Part of a small language model's weights.
Architecture: RMSNorm before each block, no biases in attention or MLP.
Training: a variant of Adam for these matrices, 7630 steps.
MLP neurons of a small language model. Each row is named by its layer, matrix (gate and up: input weights; down: output weights) and neuron, and shows model dimensions 96-191. Each number is 128 + 24 x the weight over its row's rms, rounded and kept within 0 to 255. Numbers have three digits each. A neuron's up and down rows have the sign that makes its largest values positive.
Before each neuron's rows, "fires on" lists the tokens most often at its 100 highest values on Wikipedia text that the model never trained on.

fires on: " (", ";", " is", ","
L8.gate303:141128112111122125164098179090118119129071158132150152097114094155124081151151092146085127121136089109137118090162121164151127147129151101113159137121112103107132103101116101114102087132138131132146141120168133135136093157129179091168097140093153145130119111172129115143156127128110108082
L8.up303:073120149121129104088125156158161136146143117139120133143093084139130110128112138073144110095130110120162162162140132097104127128149119106103118137123135089160122144111106153114124068152145134159155129111119146141135122149130125085141113130168085107145137139111136129161123155152142102101
L8.down303:113145127116120152163141140111139075138121172104142151116159123137162101127182145095098141109116096144113173150155108133125114120104127125114122120096111120111135123158102134141079099115175107150127138138142130144128136099117099169168108144160142129132158103177128143137132127094107097142

fires on: " new", " national", " International", "ternational", "gr"
L2.gate234:133135123150103124151162155155116106069139144131102144133151089132113116122089126169136140139101107154138107131122117091128101108132157152115129106105113143111106153091164076111142134117120127117164094113168145066105123141082116127163110146113136135153185079133126133135120116161078155136
L2.up234:152099139129106115105157143149174154091118108144078159124114052145118166110131154143139138122103126100116098131143135137104138151126144139143138140158185079122124130134176095147140166106109094148118114128138149076137092144098105138148125159116143156111158174147129137114122119093123095105
L2.down234:136098144091095112116134148132158149086142116071121127143147113127148150101113114159149149114138131134110132143147150152112123133118125124164143135140135128117113113124149109130098158060119092168136073113119134131146133113112112103113120147152139148124140175153181153114113112140131072084

fires on: "ass", "r", "–", "als", "ir", "1"
L9.gate296:123139081098185128125108160104132178104069132161119152100136148154138131118129122136174148091134169116119132102124162132115129114120099154127111147147116135120109176136141145105088173085126091171097133111083074153129099148126109129148147122110105171121164161119152145124122114106091074087
L9.up296:107140106134124084093138152106120128111089103118111139109126127113115134126112129110127119173103120124138109138083134140079110142177102140131113123107138124128154095096133129133117124072127153149132131101160102132118124131095148104181162100150092099126135145170128102137174138149126110112
L9.down296:113092104106135152151119116106110121088172135120108112123117095160151109124131121107123180145133086108143120118118149102126130128115111122137148156152100090102143142151084123150115168128138082119122133140138150140138151160085164127131122190082140104139119112145100138125114090149149140106

fires on: "o", "og", "om", "ia", "ad"
L5.gate313:132136140089143102163146128110109108128135158147160149164107137131134147141095079133122135103105161118140090158163123156174130115121210133138116118120118147127115157119138140124161133134094122117150102163086147100114118139106107127107132099131116097119075115117151144115075092119107114158
L5.up313:151123099112129095119131133126118149121193151132156146111156138128101157143147145163109129156153138146159133113119114105130129061130098121112131150073116128123109127131122119129164109125092107148100112111138137163129165121125120106144066113115100126146105095082124133143096147131135103155
L5.down313:128153154101116179117139148121146093090086131094124132140130146139163113100125160125142144123102129120132102160134130165133110158157135099155153129150135124139115110123118119136104183150149078100114135174142099160134103183132119124108170116133146129106150149148103157114126122125123127138

fires on: ",", "|", "),"
L8.gate542:129126142125162163146110116129133109155109141095191158112096135104105116133106091105118091096124122140136155109122129145117107130108142079136138110108149148116134103153105130162146147139109153172127130124145146136093121112111110097107146164147135108170119139151154105149130080136141168162
L8.up542:113130155133129142139107090089095114129110132143140144129153099068140103134121116114141127141166103126107118134108124097102128104092149109092161109104113158151148158161151149128121149102096134151134105068107165119148139126142172158130123091160094143140109199132144160156160139095101156131
L8.down542:105143116100133153126129117127144115197153149144085126128130112108110073124112124121166091160123137142119103117079146105129088125145174157108125093139153075144147157171118129144141070139111121173154108094140138120145104150143134109104090119112135121099112101159088128112151144105110112175

fires on: ".", "on", "i", "all", " ex", "e"
L12.gate574:122162130097156110110092127121162151151084117153151126135138187211127109131113083129130138128101115098125128065205122132147137129117105165102139106103148148154112157143094114128152111166119151124128147123125127156121121088097153123095109139104130131122165104123143132142136150148116107119
L12.up574:166100144127113117115130135101139132155107105115176098139132126122120136143071169132180144120127138137137122097134154142121143092152146150110150108099133090147155144106127118129121137088106123092105105134110154114114126094104116165108106132128142132117138108120141123115156117172120144112
L12.down574:146130111151114137093129100146168147119192111167115166152138161058078175133172112148083109136150154132134108106127118110123133154117146122109157125120130142135104143195114146137094131114109132090137120152122129135143163136107092134136149147096131115139162162161132154103126125160077107145

fires on: " th", "aw", " Th", "ff", "inn"
L5.gate582:103128148100113093111154113184124146135139103128154121141103136117110118107136157097114129162125115124152160069133194087098117112129133122119140089094099121149137191118140088150127147180132179099156119091103115174130134126140145140168137127116109123143125151121139093150132141129077133161
L5.up582:157097126122076122136133142102147162161126122102158131132141153106132137164094156117126120130065105138168123141131083157137117134156105114087153133146128112112157115117121102159134143114127113118148121127142140181141129098138156168162196145147092151143172122112185155100088098131147149136
L5.down582:141142136112138148140143131146122161121132090120105114172123103117152161150117154102123108115124164126168160115168101134159134126150088137093100149136103146112194164111159117160105150162144107101164127127156137127129073111148160174145123101172128122120171138152141149147133111116164131167

fires on: " second", " first", " third", "ond", " each"
L2.gate314:106125146128146163161123127139092129123144141129128089105129119129139111163093110173134128138105161116091138138113127117132136113109169131147111133145150119145164142119129167132144122186159164092104162110115133111092112148118101117164162114095146132091155105123160107094119114144100180116
L2.up314:117112139127148138148121123136125144112142150100163120128095134135130135161110125142129101148110139099095150145097141157111152121137169114138092128141127119137142127124141168136119101122193123134130139061183178095105126172109149089141173067107149137127140097150114093127118142143114170116
L2.down314:105135122161134128102124172100123148118163152127127115138089116131105142112110131137128120107120135113115118163136128184171144135140162105129126140180140149113126105117161118132155103140138133172163129141135140106128087144131153145098143105141124151111112089128142122094125128144150129118

fires on: "201", "199", "18", "202", "200", "194"
L6.gate98:120107118121108139161130104109128130086104145114188109149129115113119098151123128111124127132081149127117140132073162138121148127079131144100171077110093162141135143087150122090106105123091125162126173154134156091091172116075137103091127181160122144123126102135134123114167168170126118105
L6.up98:159162068126130148198109077165133116130119109111115127143089148103131116108103125131096152142107121156179094062132077159120120134138137120145174153124160178121139141141131141126135117179104149110197127145139090113162081119131112097132144138123144118129121130145127136168128109133102127138
L6.down98:114134100156111179103097126143124096122098125103153099123128126116159135128129130175137156159078087168106117129146092138126113167156158129101168121129140149127154152137158146121118098114142094094133182147111092099161154153120134111109132160160130130129120123105088131098105097143148142105

fires on: ".", " Ang", " (", "all", "it", "ience"
L8.gate70:125146145102124152112120128109115136102120100169107102122151121187123139116096126160140142140110147099133117113158130129164118130083126151150155097144119157125134120141118143135137103150162138124101118140147137130115122112146176132146128116109120108119129128143106085072125162113108115085
L8.up70:152145086137128130131124114133103098153134129153140155150130122167142104139136139139113182144113185129119118156091128128112185118160104173122122111137129096118135092137138134135097135154122116124137136123141121103147099141063107117119157126147134150095146136149135120105137114159139150106
L8.down70:131106105159136133112173165150145113146104139152148146156111158124148156152143116082159121115149078127105106139136119111136125119128138056132146127144124170147108129156141111151123110128115157146153159088090152133120130103115106117127097120123115100129105113110191156153122098123123143168

fires on: " second", "ond", "ines", "ago", "han", "0"
L2.gate483:127115154125114153091101137132142073152148147168152124118109131168106106172093166167038132112097147162107148123160140121080115105125148138110092158133144139131140127118121153127164151178165140109094155097171103090078129119119115119158105125105117089134165122141088126107123147162101169128
L2.up483:104118137147124163140151123135152088131157103146162121144089152145135118152142133117140141148101139129142129140089141136128139131114128140129114093102184143144166114118166194179165091129136139152122141130133119104166134105128133094136156092139136098130135077122169127147109147124118153110
L2.down483:095158137102130150128093207140137127114147129128115089124105160134124109140125136103111139112088120147119127168129131153115115110123166118103099119118119116178095122138116111109132130140147115134106159126129153117121129120144124161150115127147147133114158117158055140058098134182153120122

fires on: "ol", ";", "ic", "on", " Mon", "ut"
L5.gate128:122164141097099159119128143121145162128162124084108124123114133116125116103097131151197070148123109144157137087147140107155124109139137146086127136098096160154160120142089093139109134137129088119174132160124111117115088119119117124114148125110102109136104086131137147144152152163134087126
L5.up128:106160125132113125142111139143135145110158126112111156187089155136144120093136134155141116110147118138148149107163170117171127118148127144107109122109124147136086070124075098123137124112116104130177132155122150089138130099112125145111099112141108105122112094154115140152154143167146113148
L5.down128:112166134160101098152153129127113127172114128102106110129099161115133098143105112164092145126160126144106098130129145110172177118165098106138083103163151138141066107145116128120162164102102151146102141132198153165129120107132124147094103124143143174153124119127108108154123123144134132160

fires on: " pre", " Pre", "un", "on", " cont"
L12.gate640:126190130126102117137161182135118130112163168137114149156122143126129109157088148126137139131121119121079145148106150143173079114154108098150123083114120138092166083148073119095098119145146143140159115132136070100129180095111116173157071117128153144176126153123146114140164126145108139091
L12.up640:166120109133144156166106118151127106111152165153116070153171145145121090118123126129148131080141060146169139129090115118064127145094111139146124124131067100107123140139170162112116135132069125122173123126114152120086125152152114123157099181171128107159128117126111120139151128125119123136
L12.down640:154151149145150133098124155149114138141115114124106111165099149138091139122161098158138147116115167133097111138132090099135108121112128114114146145156106158174099121119164109142130150164123177081172098167122104158119124099127127142188076157113152153117101127076076105201147131126137130115

fires on: " play", " Japan", "for", "in", "pis", "ey"
L7.gate657:139132105119126123164116131101114090101104113140098118110129120147122124110128163135115138116102119126080072132126152120104114151093111160096156070082155110141109123146142145104097153141151104109110133129096131095092132115112126131129112161144145056112137144135134138134144114155158154144
L7.up657:121113046146181159145142154151137082147181171102137121104134181118105128112088145118118085115091154138139113156158122134111126136123149164121142163113105118107153113079092103133149151154132134115175156129140126107135139130171115142118108104161153129117099087106117165112122117124099093080
L7.down657:120154125113171121109096130122114172158122138124135114129126115094144136197117126165127145116128149091097138142161115118113168146145135111122112164154101100166117154108108133113188152124148112132140144126122095126105123151138121119127151127158151176085101104102144135052108121108139116127

fires on: "m", " im", " Em", " Q", "Q", " Dan"
L7.gate608:100127141112097118099173188118127065136099129149129085186183117117134050112122120152130151109163148118156104122150180104109124108118110149132113107161143137163130098131106087133153119148150103164173136137145125167136126108123128126121125141117151145108095127107121154140157125106092164151
L7.up608:112148136110135114121109133139109083118091121102161126180135104115116140110160048113157116090156142120155176128105187104072104108153140136145095151137111130151128130157125124150087102144118118126152170142086131135147149132119084101121097148098143139160124123128117109135164124129129116113
L7.down608:153146131108157108150120150134104113084114135116150093156123075140097154129149149105137105112186114139107141159122128108108178148164090136101100118128150120075164142096137124149112107119091129116158087130106103109111136141137092109128095133143122125161106143130023150073155124128191145130

fires on: "ort", "wards", "ex", "x", "ington"
L7.gate507:183116125067164100093096147125105125154130131120150138120128122122131103147134178181138143100149128119156109143107151124150105142163100101128098140118172102138136116122128143121152153126141147129137128086100105085151096137107167142213151116137142120109140104120099173112120165124106170080
L7.up507:135125139142171128100101131150140140163079121159135091154102117107161081146115151123130092120124134147127122109092156138146126138118144123118131136154159147107178158103077089148135165100080122159150125095111144120096144113113166085138092162110144163155158138142139124076104172112092118080
L7.down507:149115128114089147142113157130125141148140094141125131147113100145125112126170124165133142145122146110156128148094130114140127128124106106106104137092107104116110133128136144167143186169158132058171144125104138127128117143110135111157128134185124152096142119107090139090089131119140196091

fires on: ",", " ann", "od", "v"
L10.gate307:104150119103084124168102112117121126140128137124156117104127111125133166114114127106128091127114115159155169145134138176119099089132115103126170159135125121116130114125079119157153125129095133119123167139129092115070135097138156103121115139140162084151155083122121157122170112095116148128
L10.up307:130156129120075146158118113153093102130107152120166120134165136121148124080135096103166141173104116150130135168120144148163120120120133120114120140132154132161156141147090130165109126125130140141140136087127170105115132113089119139119136101136107133154126157114120137140133107097120092109
L10.down307:096105150118137116078109130116167172131166122145154126093120143125132115140144111086152101114152100101113162118092152145111152145127084129123099142121115110171135140106117151143102098106118142133188106136164137177149098096161138121125159098137160153136155147154050121132154151134149135102

fires on: " (", " of", " /", " who", "ose"
L10.gate60:135138111162131136124107147104085142095109137153166129083135115166120115110115095142130112108103093130109066147105148115157128137143122122145137160149139081137117113113132137121131138083154176160070122133128090109165098111116156093158135116099149092136175169120161136122110111131142183161
L10.up60:135119125088103071147106116116157155099114166129079168172147153157131102145145079152124134088102136092171078142123133123136126136137125170111139118101111159151135112142127112145121109135123143111139118155140166149112087129123174084094147141154120114126106125106127139075119162143162099141
L10.down60:144101119168187151144125125097079107085125130101111144106152136062143126143154131067117087129094156161110174117170153091098144113114137174119133134130125099134077142104121122159105135120122073168087110111136142146108071109148089189111127114128123136121108148119119147125147103115109128105

fires on: "s", "es", "ions", "ents"
L12.gate373:140099108120136162127152128115109098112118160106088144150132168098117115148115100119161136142109151105127079103139094159157116119130101126062129134082149123108130106145140133126140152129106134163131119140124155114126089138132132166137152120081178108131130091083163164120118113177157087136
L12.up373:143091089109156169165127173110105134125104117143151092106116156137100132164126094130126157143098138099157112091137078128124088130128159114129136107090134146144162133160137121108106151115119152152172131095084189093113127161124159111167130123063174134139149113109131141131094129172140145112
L12.down373:083083123162117135133142143131127134151127141121124093159140107172131126116160072159092097147141128137118122157145163155121119143135135120126089156101122131142138120150132108127115138131104137142142088126123153130138086107134106091205148132126150117143159135066090175105117138083107109127

fires on: " qu", " Qu", " sim", "s", "Q", "om"
L2.gate63:173128171108167143118088113146119165087106098139108107156138099162084107114126126146115112101134111136133118108104127145113106089119097174127098077110115107105159141124166127149110121128150150121154132116142165131146117175137151107135137124126122106142144084100115120108087125148073163092
L2.up63:140133133142154161134099128170147115093135126148137122177162110130137095152154126102108143110126130120143163092130092128120133120116104110140119111108186114139108108171138125143167125148096126137131121140145159187162101120130149141101138143109128154164123153160118119119120179113139137091
L2.down63:132112123161124118117115135125161122120136140108111144160129142173148077146137150103094118092168089139103140083088098168111144143154092119155089144112181137134134102130132100138183142151167111181129157109133151139174139123143160096142149140106122145132107144134120142056146148106118141107

fires on: " |", "ri", "on", "i", "us", "y"
L12.gate358:123161187153122164181126141124111145155154111137083078152148107139107113077111119146123119086110123131129134130156066112158139139098124137171147156122124122092124122113139098134150138110124096077129153118170112134130130104139102100107101125112143147148154129107163159173129164110106112114
L12.up358:096143125115126168076174125113132178126152152132125110110134074100094124152132158175107150116142122109127104129166135130117103111129141118119166108141132133109093131096157139115157099136133116119131102140091170208159121083181120158118133130105109102120096107110104106139112126099126117170
L12.down358:151108181142110107083125111143143104142069151107151105080153111147122112137148167100101130133127101123106122115148149122150133085128117136123147142155169120125119117134108128104138123113120136124150126147139115123157091136183114145144130167159136086131103088105122116132191115122172131126

fires on: "ort", "2", "ell", " on", " long", "1"
L12.gate551:099165164141119162129107163094110107131150166147133137110129127140114101156100143103129132137118124086120101132134104129138118101150177092130095183125152110132089085159140112113120092111153123156126099096126127080116149132110143122116131151166136164127184089149110164126141093115109165135
L12.up551:122107131133100134110129154165167141133143167154109140113189136132128151126093167147124103120078151115148121114133083138091140130105154121137155147088142162102181119137076111134111139158131081163116126075115102154090111128092121137123147114093111160131126194128131129159132155075126135132
L12.down551:097132128138125109162122118119158129134139138095104090137100166123111120167102139098144148161103146114117114178076103121133126178166134096130105114106110106102124140139151137136121109136101147175170121131117136114138096127131105125108141093149106152135153082161108132119124138129159115148

fires on: "az", "l", " was", "es", "z", "g"
L9.gate258:143133056118122105121145157158151129137160099106124140176121125118142103147121145146173141121126127129121116152114160122105090102172153161114113126141095131109163105133121105097100128143121123160124166096114121145120077108123128138119133139146113086160129118114115143125146165155128105106
L9.up258:107108127149108082124143132135109148163142155122122110203122127126172088156112128167142141087155127139129125169147151158122126137142093137175125147117114134123104116109132127104127107098120148151103149145109138156137068121115178134108125138144096106171142127136147145131094128171140139152
L9.down258:129143149149145148162126144126121135090147133137083128097114120122091114102158125120150150139120109096091116114143124133141077119115099103120166111152163108131117107138138194131103094118182158110136074143117101137148156182108112095143151112138136136123097108141101103162160131116074173113

fires on: "ing", ":", " (", " in", "s", "way"
L7.gate101:169129148180152154130150083155145155136178130104134122094076133153140122131093147120113120101136122145131157128146123128146090125113119108148145137151139135099142134121193145130133129129123123109170105112144128132136129127114137125134062121134125105107158137187170099125147131116131107150
L7.up101:125144165116134102119123095124136110166123129189106157129129136151138114097105120110105122116100127142123098143123115100121122129099088179136136123122118142109149126124126126133131120055094119093148093117095115129116141101123141180116112129141114089128101165130140091102133147093123152132
L7.down101:143132109118127129112159147063113095105129122096131124108136134094124145113146151122111186097152141104086145149129145134191110129166096125132118147118140148135101139147112154148094135142092077145135150139148103127133114124102115127163160074121116138126119115128079132149140134116135134120

fires on: "y", "x", "my", "over", "ry"
L2.gate297:121117082131130169122115107147130119104143154130105125108121116172102159155087156158108158169110125119182102087155123164147132143157113159142109101115141116158117163121144146158147121071107129128113100123139125125110119112139145142134091123168124181190099100129181147161101126147152110113
L2.up297:117165113113113102136083110149100123105124123117121121128147119170089124106093121171149104094124149132098102129126106154129123078106134101125150169127113158161160122119147128131156123123144173107088081128112108106147129114108151091159114154103100120123114089157150161153109167182101100093
L2.down297:123112131132070106095160099132150137137102104153083151140085129135151135096134189173107147150129131115140132164138122100141110165139116118136131144115140136156090138124161090127139087129120095132090130145171167116134140099114126133148147115117124107152124114130164099124147093126134086131

fires on: " y", " Y", " Lab", "stit", " m"
L6.gate393:077143126137093121142145165098128105090156151152115113126158130155162137131132116162139131145123154083084090115105085155120138159116129130120162111128120109119138145151124126143143143142141100136099119107117194104093107156115155170134127123178099085107107111099096162152090097136119108095
L6.up393:143119103146146102118124126158123128132115118097142155169178121154127169103098110102141163077117114119116117123074139119131102147135103164132132116177137160115092146086118157126122106122140155108120096140141096161108128138161124140137074121105146136108085104149135136099078120099155171129
L6.down393:151077100124135115094121156109149135150087139098133153149148131107104142118159132112129207132139158138113149099132141129111069131134108165127138113121156118177151105091144157100098105126125154085136107131081107139148155129152155138112140130088143105149105151124071139137094115142163155123

fires on: " national", " National", " local", "ternational", "ic"
L2.gate660:156109105117093091110151151147185118091121137172087147111131130104162151112124124151129133138107125145113131162167074122112150103082168165136159116167125123141120081101115115114153191181151100104134134173135135120091134124120143097132136140135120121112133139116149143091116088162127116152
L2.up660:137144139165099107141128127134148126130146119121136138126124078133109129116145093105145139151114156111135141138164109165120149111110163151152117134149107134130131125115147107091144138168132111139135137114195154131099144096099123151127184115133109156115161160104157124158129136110145120125
L2.down660:127118133096116105139161114122136101093137121100112139162141095119148155126148118145141094127141142139127146156133129133116128089122155146180130134164149168140093139133186083139156137161127117130125122130162148133134145129099100129117134140134156146044135162119148143124100115151124102113

fires on: " the", " con", " at", " The", ".", "t"
L7.gate23:122105087170095069128216162101174099134097137119163098100147147095151111142074147098137112157186128126129137121149152113128162105147154141159153135165112147182149113083105122114104146127129158111163146156132140107124101141096090111142134127120149165121082098090160123147137147111093133126
L7.up23:122111145132128113116141122147131151156151135093116117144119106146107128121118165154125107137141131113105133100133162104131126127125122095140138069127163137142119195127098107136140202124150095083131060125146127112145173148179088145128131164126123131130145123121158137161126131134082128123
L7.down23:131105106150094108099154156124181135145149144139129130078156126128084114134127126095155131139138090178122144124124142116105115126157125122101144141138170128151175148115119154143064134126142130096144117120055133116141155157153135102116098127134118123132122105107202100156134097126134130093

fires on: "0", "ud", "ey"
L2.gate593:166178133108159128134140119109112102111128097129117129112099115113128143190124117135125115124113165121120113117118119136077125153132104170131122117113141122179098088107125133116100129176133122136137132156117133137084124109138124069100089129135146132151108167168157140125124122101142108117
L2.up593:135138142153157125091112132168136130143175125096112153070155131151102142101126095109125151082128147141117101128114115091121113144113107128103143134121142113123121109154141130068106153127134118147144145103087157108086101110126154130118135116151106154143157147087106116101125114120145122050
L2.down593:140130145130136152145056094165113136103127135139145125086119116131150147132144122122106138129123105179102081128122117127092085144115135145119115162138128135137100176075126163117152152096134167065097122108126157109140129167139148137122112133116130156158124154138123186112146097124127099075

fires on: "Th", "umb", " th", "rd", "inn"
L2.gate125:160084121122138138141113118149129120127130115106152144115180145077147122140124156160079100138085059141146122116132121092158164127101121139107139162175148129148123138132168136127149133123108146058151113081130149123172124146190143072127119137146111129101112088130159062144103119138131098111
L2.up125:110134113116147185097121138127159145171064096139141096107140130104129151135137113144134097127120099112113139094160113126138134132155142125114135131162104067102161092170134107143094118091101169136146125095113103153159161114132177134137145140144131133160127112138117123072120109147117119101
L2.down125:143111091124124141128121154134106142130135132125131111160136110138142121151110186148143105099128115157135101130116112080160092120090134126135117124145131132142167128115130111159160118129130107065126137077117111142154117134163132160120170119103107142116139131156126091159175156077137149137

fires on: "-", "er", "on", "ul", "y", "ers"
L10.gate168:138171108150142172129163138126123136157125127140135153170138100110129106141132074170119146157103136135160152105180122155105127109137136101112120123137157131162169111128109081145124125109138160100123167138095102137143132119115157135092130141126170124125129120125116171145119131108118104156
L10.up168:072152134106146147110130097134135173164163154110125099122096083106151166145107136124105130123142085076177126115128150093153132140153129084181140113131132169100107136123140130194161095129093065114084121121093147137137111131158113132112101127093116147130116160114140119142143103096151161152
L10.down168:138105129149115125146171118127161136134132127090094092099113106150120092129136143099111173096144137134131153152090120075145138151104116092141116101117146118117142140052142130137104139142145117155140088155145156097103122138129134128120128090156098153120122126165093130075138107126116143186

fires on: "born", " born", "ed", " died", " until", "ated"
L12.gate655:128164096127120121183131131164128096136120138128190141036163136120100151148102131105100102132160111146125128122134126123133136087092159116099114146084085137152174117119120157121062141142154089145166127108091136129146132139118133127138133146189164160128146122102112133137105121123105126177
L12.up655:148139115113195161129134107125099116119128197147177103136139105134143159076139097169114158104121153157112120151110140135102088116103117167121121137125126136157136117159137157135128118128135108141089089110134154099161086120114147154150134110118170118110142165158126134128157131115117162157
L12.down655:102144143145137148152119151081143125132108135142164099112144142132107155195108170118122155128162125151143122120160171113154094168100109121179157100111137125139160105123135133108114109133096114063159109116131149164090152164160074167108064101109179126087134123132101133125138124142115167107

fires on: " born", "er", "ar", "born", "ck", " football"
L9.gate225:107137106105119117141116109169097126127085166153132137137165161154112119151088053112146134105123146129123119183160141090144108130096163153157141138140098119114146124143176095123143150147119113148131137135119116106137105132128123146157122135112168110134115171098117126133128156187123113157
L9.up225:112142102142135112098131117093165113105121186109119106100095135103154182085135122084171116092135148137098130143089144105132130103137178122128147113161106095146144162105111128142125131147172142083137113099099171080169142102120159119134141134128150125177138187187132116125167094124158108161
L9.down225:111110133148140095093121126126137153101124150154140136145168109106093092167161149121125120132155070128138143125137111125130153145109089078110131095163098130141128152087133124121103092125121110136143110107139137105109113115155110116144138112132145091079151092138156090110128117142138148072

fires on: " |", "ron", "st", "j", "est"
L9.gate223:143131104122135119100146175052136094079090131112110166113142150168160129169095107164109132159123129144134122124153103140121124111155141180094128090149149111100168093116130099100094148111137147102175169149131093114149096110118151115121115133114147155152111108132149120109154127132123104076
L9.up223:102145108113106164124151140138159123144063102135146121104153104140123148120119095091120136144125094144098125165051111141159142112108134072127136148083127118096100111128146120117127107135134117143139123097135144144127138149178091125145125165131135128156132149177104164117110123152161097129
L9.down223:136158148124119134166102106120126130105140125133128127157135100130112147105120102146112101102112155153150141131104165158155166078117139159122084114118135131165126149082129143152137178168110110188144156142088182133078158106118144102141094091098109155119128135114144117100104103113124045122

fires on: "18", "201", "200", "17", "196"
L12.gate482:167149154139098113145104126117122105078130168127145094140096116146116123130127119195113092117096130094148136160112108121162157179114135139113163122117155116090055149153133127161121104141124183132148151117136162116123137149067123105097123141097161169102128136094156145092118107125125110141
L12.up482:148083084154113154203103107137083167167112168117101124137080115120140154134088087124176126082110111125117152138159129120081108146179090143106101133112105144109147114146163128119132155115111113125131101144133089127141071111144085134142133131141142114113136127110132168129122149166126130136
L12.down482:102137137117121119129158152121149132141133143133137098147121090090118137114107145156119130120144136129128124132090153139121104121158139118119131145127080130120131142127125131160096151144138127120205116104136122106103097148088140143117140164142134154138106105122145117113183126108138099101

fires on: " fl", "l", "et", "at", "iew"
L10.gate562:102127131110115139087152122074118148138144113115173118143094102138101159138099115130104147133134119153103125118102116120121134057145137130107114094129137101147143101100147128131104134164120145132109141125121175161124103118168130136133119151138146113143139101078149115110155104141074148094
L10.up562:149162160108139164140119138112151163125138179102147066085154151148123149164130128140096115134141165172140099115136143071137132088153137128176131154075134130138108136117119144162077174151136162113165154138155121139127107159092138156110176146171124165115079118119112162122133147136050164127
L10.down562:141101111086135137134117118135121123137134108160118160114145133122080127131144159137167117090107100134119102088100108114087198084091110127104120114064170127150117106129156119047160105163129123141151109143137161131117145132120142105154128117144138128126137114124101121130101089101171132142

fires on: "ong", "ase", "il", "ons", "ate", "ated"
L2.gate500:103119147122118110120163102068161126127131132114121146135078160130136155148099118106172145136145131131125114135123103111162070117121106131140127113145114100115110124155158127130150109087125134099110157108123137127145159100173148131138139138170136101145154098095129096155150119167153112136
L2.up500:150118179112104171107134126122130118157180078119122118160132107120141162120089112144121120156141137119091157137142131113126126107121123115097088151102145129121129160153139106110125103146150110159102120096116162086115131099152096157147101159165148112178158095171095170134104126125135151182
L2.down500:112136109142132118107116147169080111111126124126141096096111114108143090154131100117126106157160134146183089102155147118095119122113174117112150083110106136110165122110141096113109107162106133176114082115160150121141132110102172101150107131095117172142127135110111102138118115167125105147

fires on: "es", " ft", " years", "s", "ers"
L9.gate387:158138135122140116140155169120135080092144166109130113119129174104121124140094110116138131127130150122145142074160112148089105104129119117124136104092132185132145161131149104162125127134120140149124113146140152099136128153100143142134196156121125121155137153126122179124134076162129156080
L9.up387:131119105126090122089137162150141107122112122133144094110120106142094139165095130121158124101143140059141133128129127152149127130129157159144105145117128103149153135152135116146076167160079118143122092100081123157157124145100100102150127127122110107115094135135125153162099137150134143168
L9.down387:141098137139140121168111099108111162098132125124151103140165142122124123137087149091112143138111127128140157119086193122163123116127098140104149116119112116186138143164125144126146108115151110122124108136080093176112123109082182126129107083095121098140139110091119166121115152128112121151

fires on: ")", ";", "),", " (", ",", " sl"
L12.gate407:103139152161113151158119124096108141122113158120172166144141113139142147152117067161083159122162121145094110159170195160112096109138137117118144155109118135153154108155099080167105122136145119123174138130124119099127086123144140096162146145130133150126068126116137154147142184157114105121
L12.up407:111136080178103144110137149139154098156144128162123181122121130141140102173090131086114155133161128136111113120130149133092082095136169122089114151107115113114101158154141110138128108151153168106137091088129112169111113140124117129138103115133110106161158108139133131133131151149181112137
L12.down407:102131112109072138172101116156146119158127110140109110116160127142152114109124099137198142122095086098126097132134146133147159092141164151126097144091148139164126115155172104144122143102152110116157146107105121152106136113139148145107112116132127131114120137116123132136142126115125151134

fires on: " and", " n", ","
L12.gate50:156153107150150150154104118121150107163119143158116108130102138119091094104147124157117130089117147167116171100111131131097107139152171095149141130130118147118144108146106136166101110123119137161118135140145084134076134081131111106121141160140118135158163119151096131149128114120149154114
L12.up50:112122136136096136101081150112114104159151140103156108101161149155161121117141104122107133119107128131199141129150122138143167143147144170124105129146114176183085118102126098154126141107115154123173128134130182116124151139126127142129128143129125153165127132157128146207080162102115134171
L12.down50:144089119131146129149109140113127147091092127145102126131109091129126113125145108151121141121137142143184144107163132075104086149159160166126121110096157115162142125162115118112178077147126140177181124128128105151142099129135144136131090112146160155121178111136103095127102110116116098126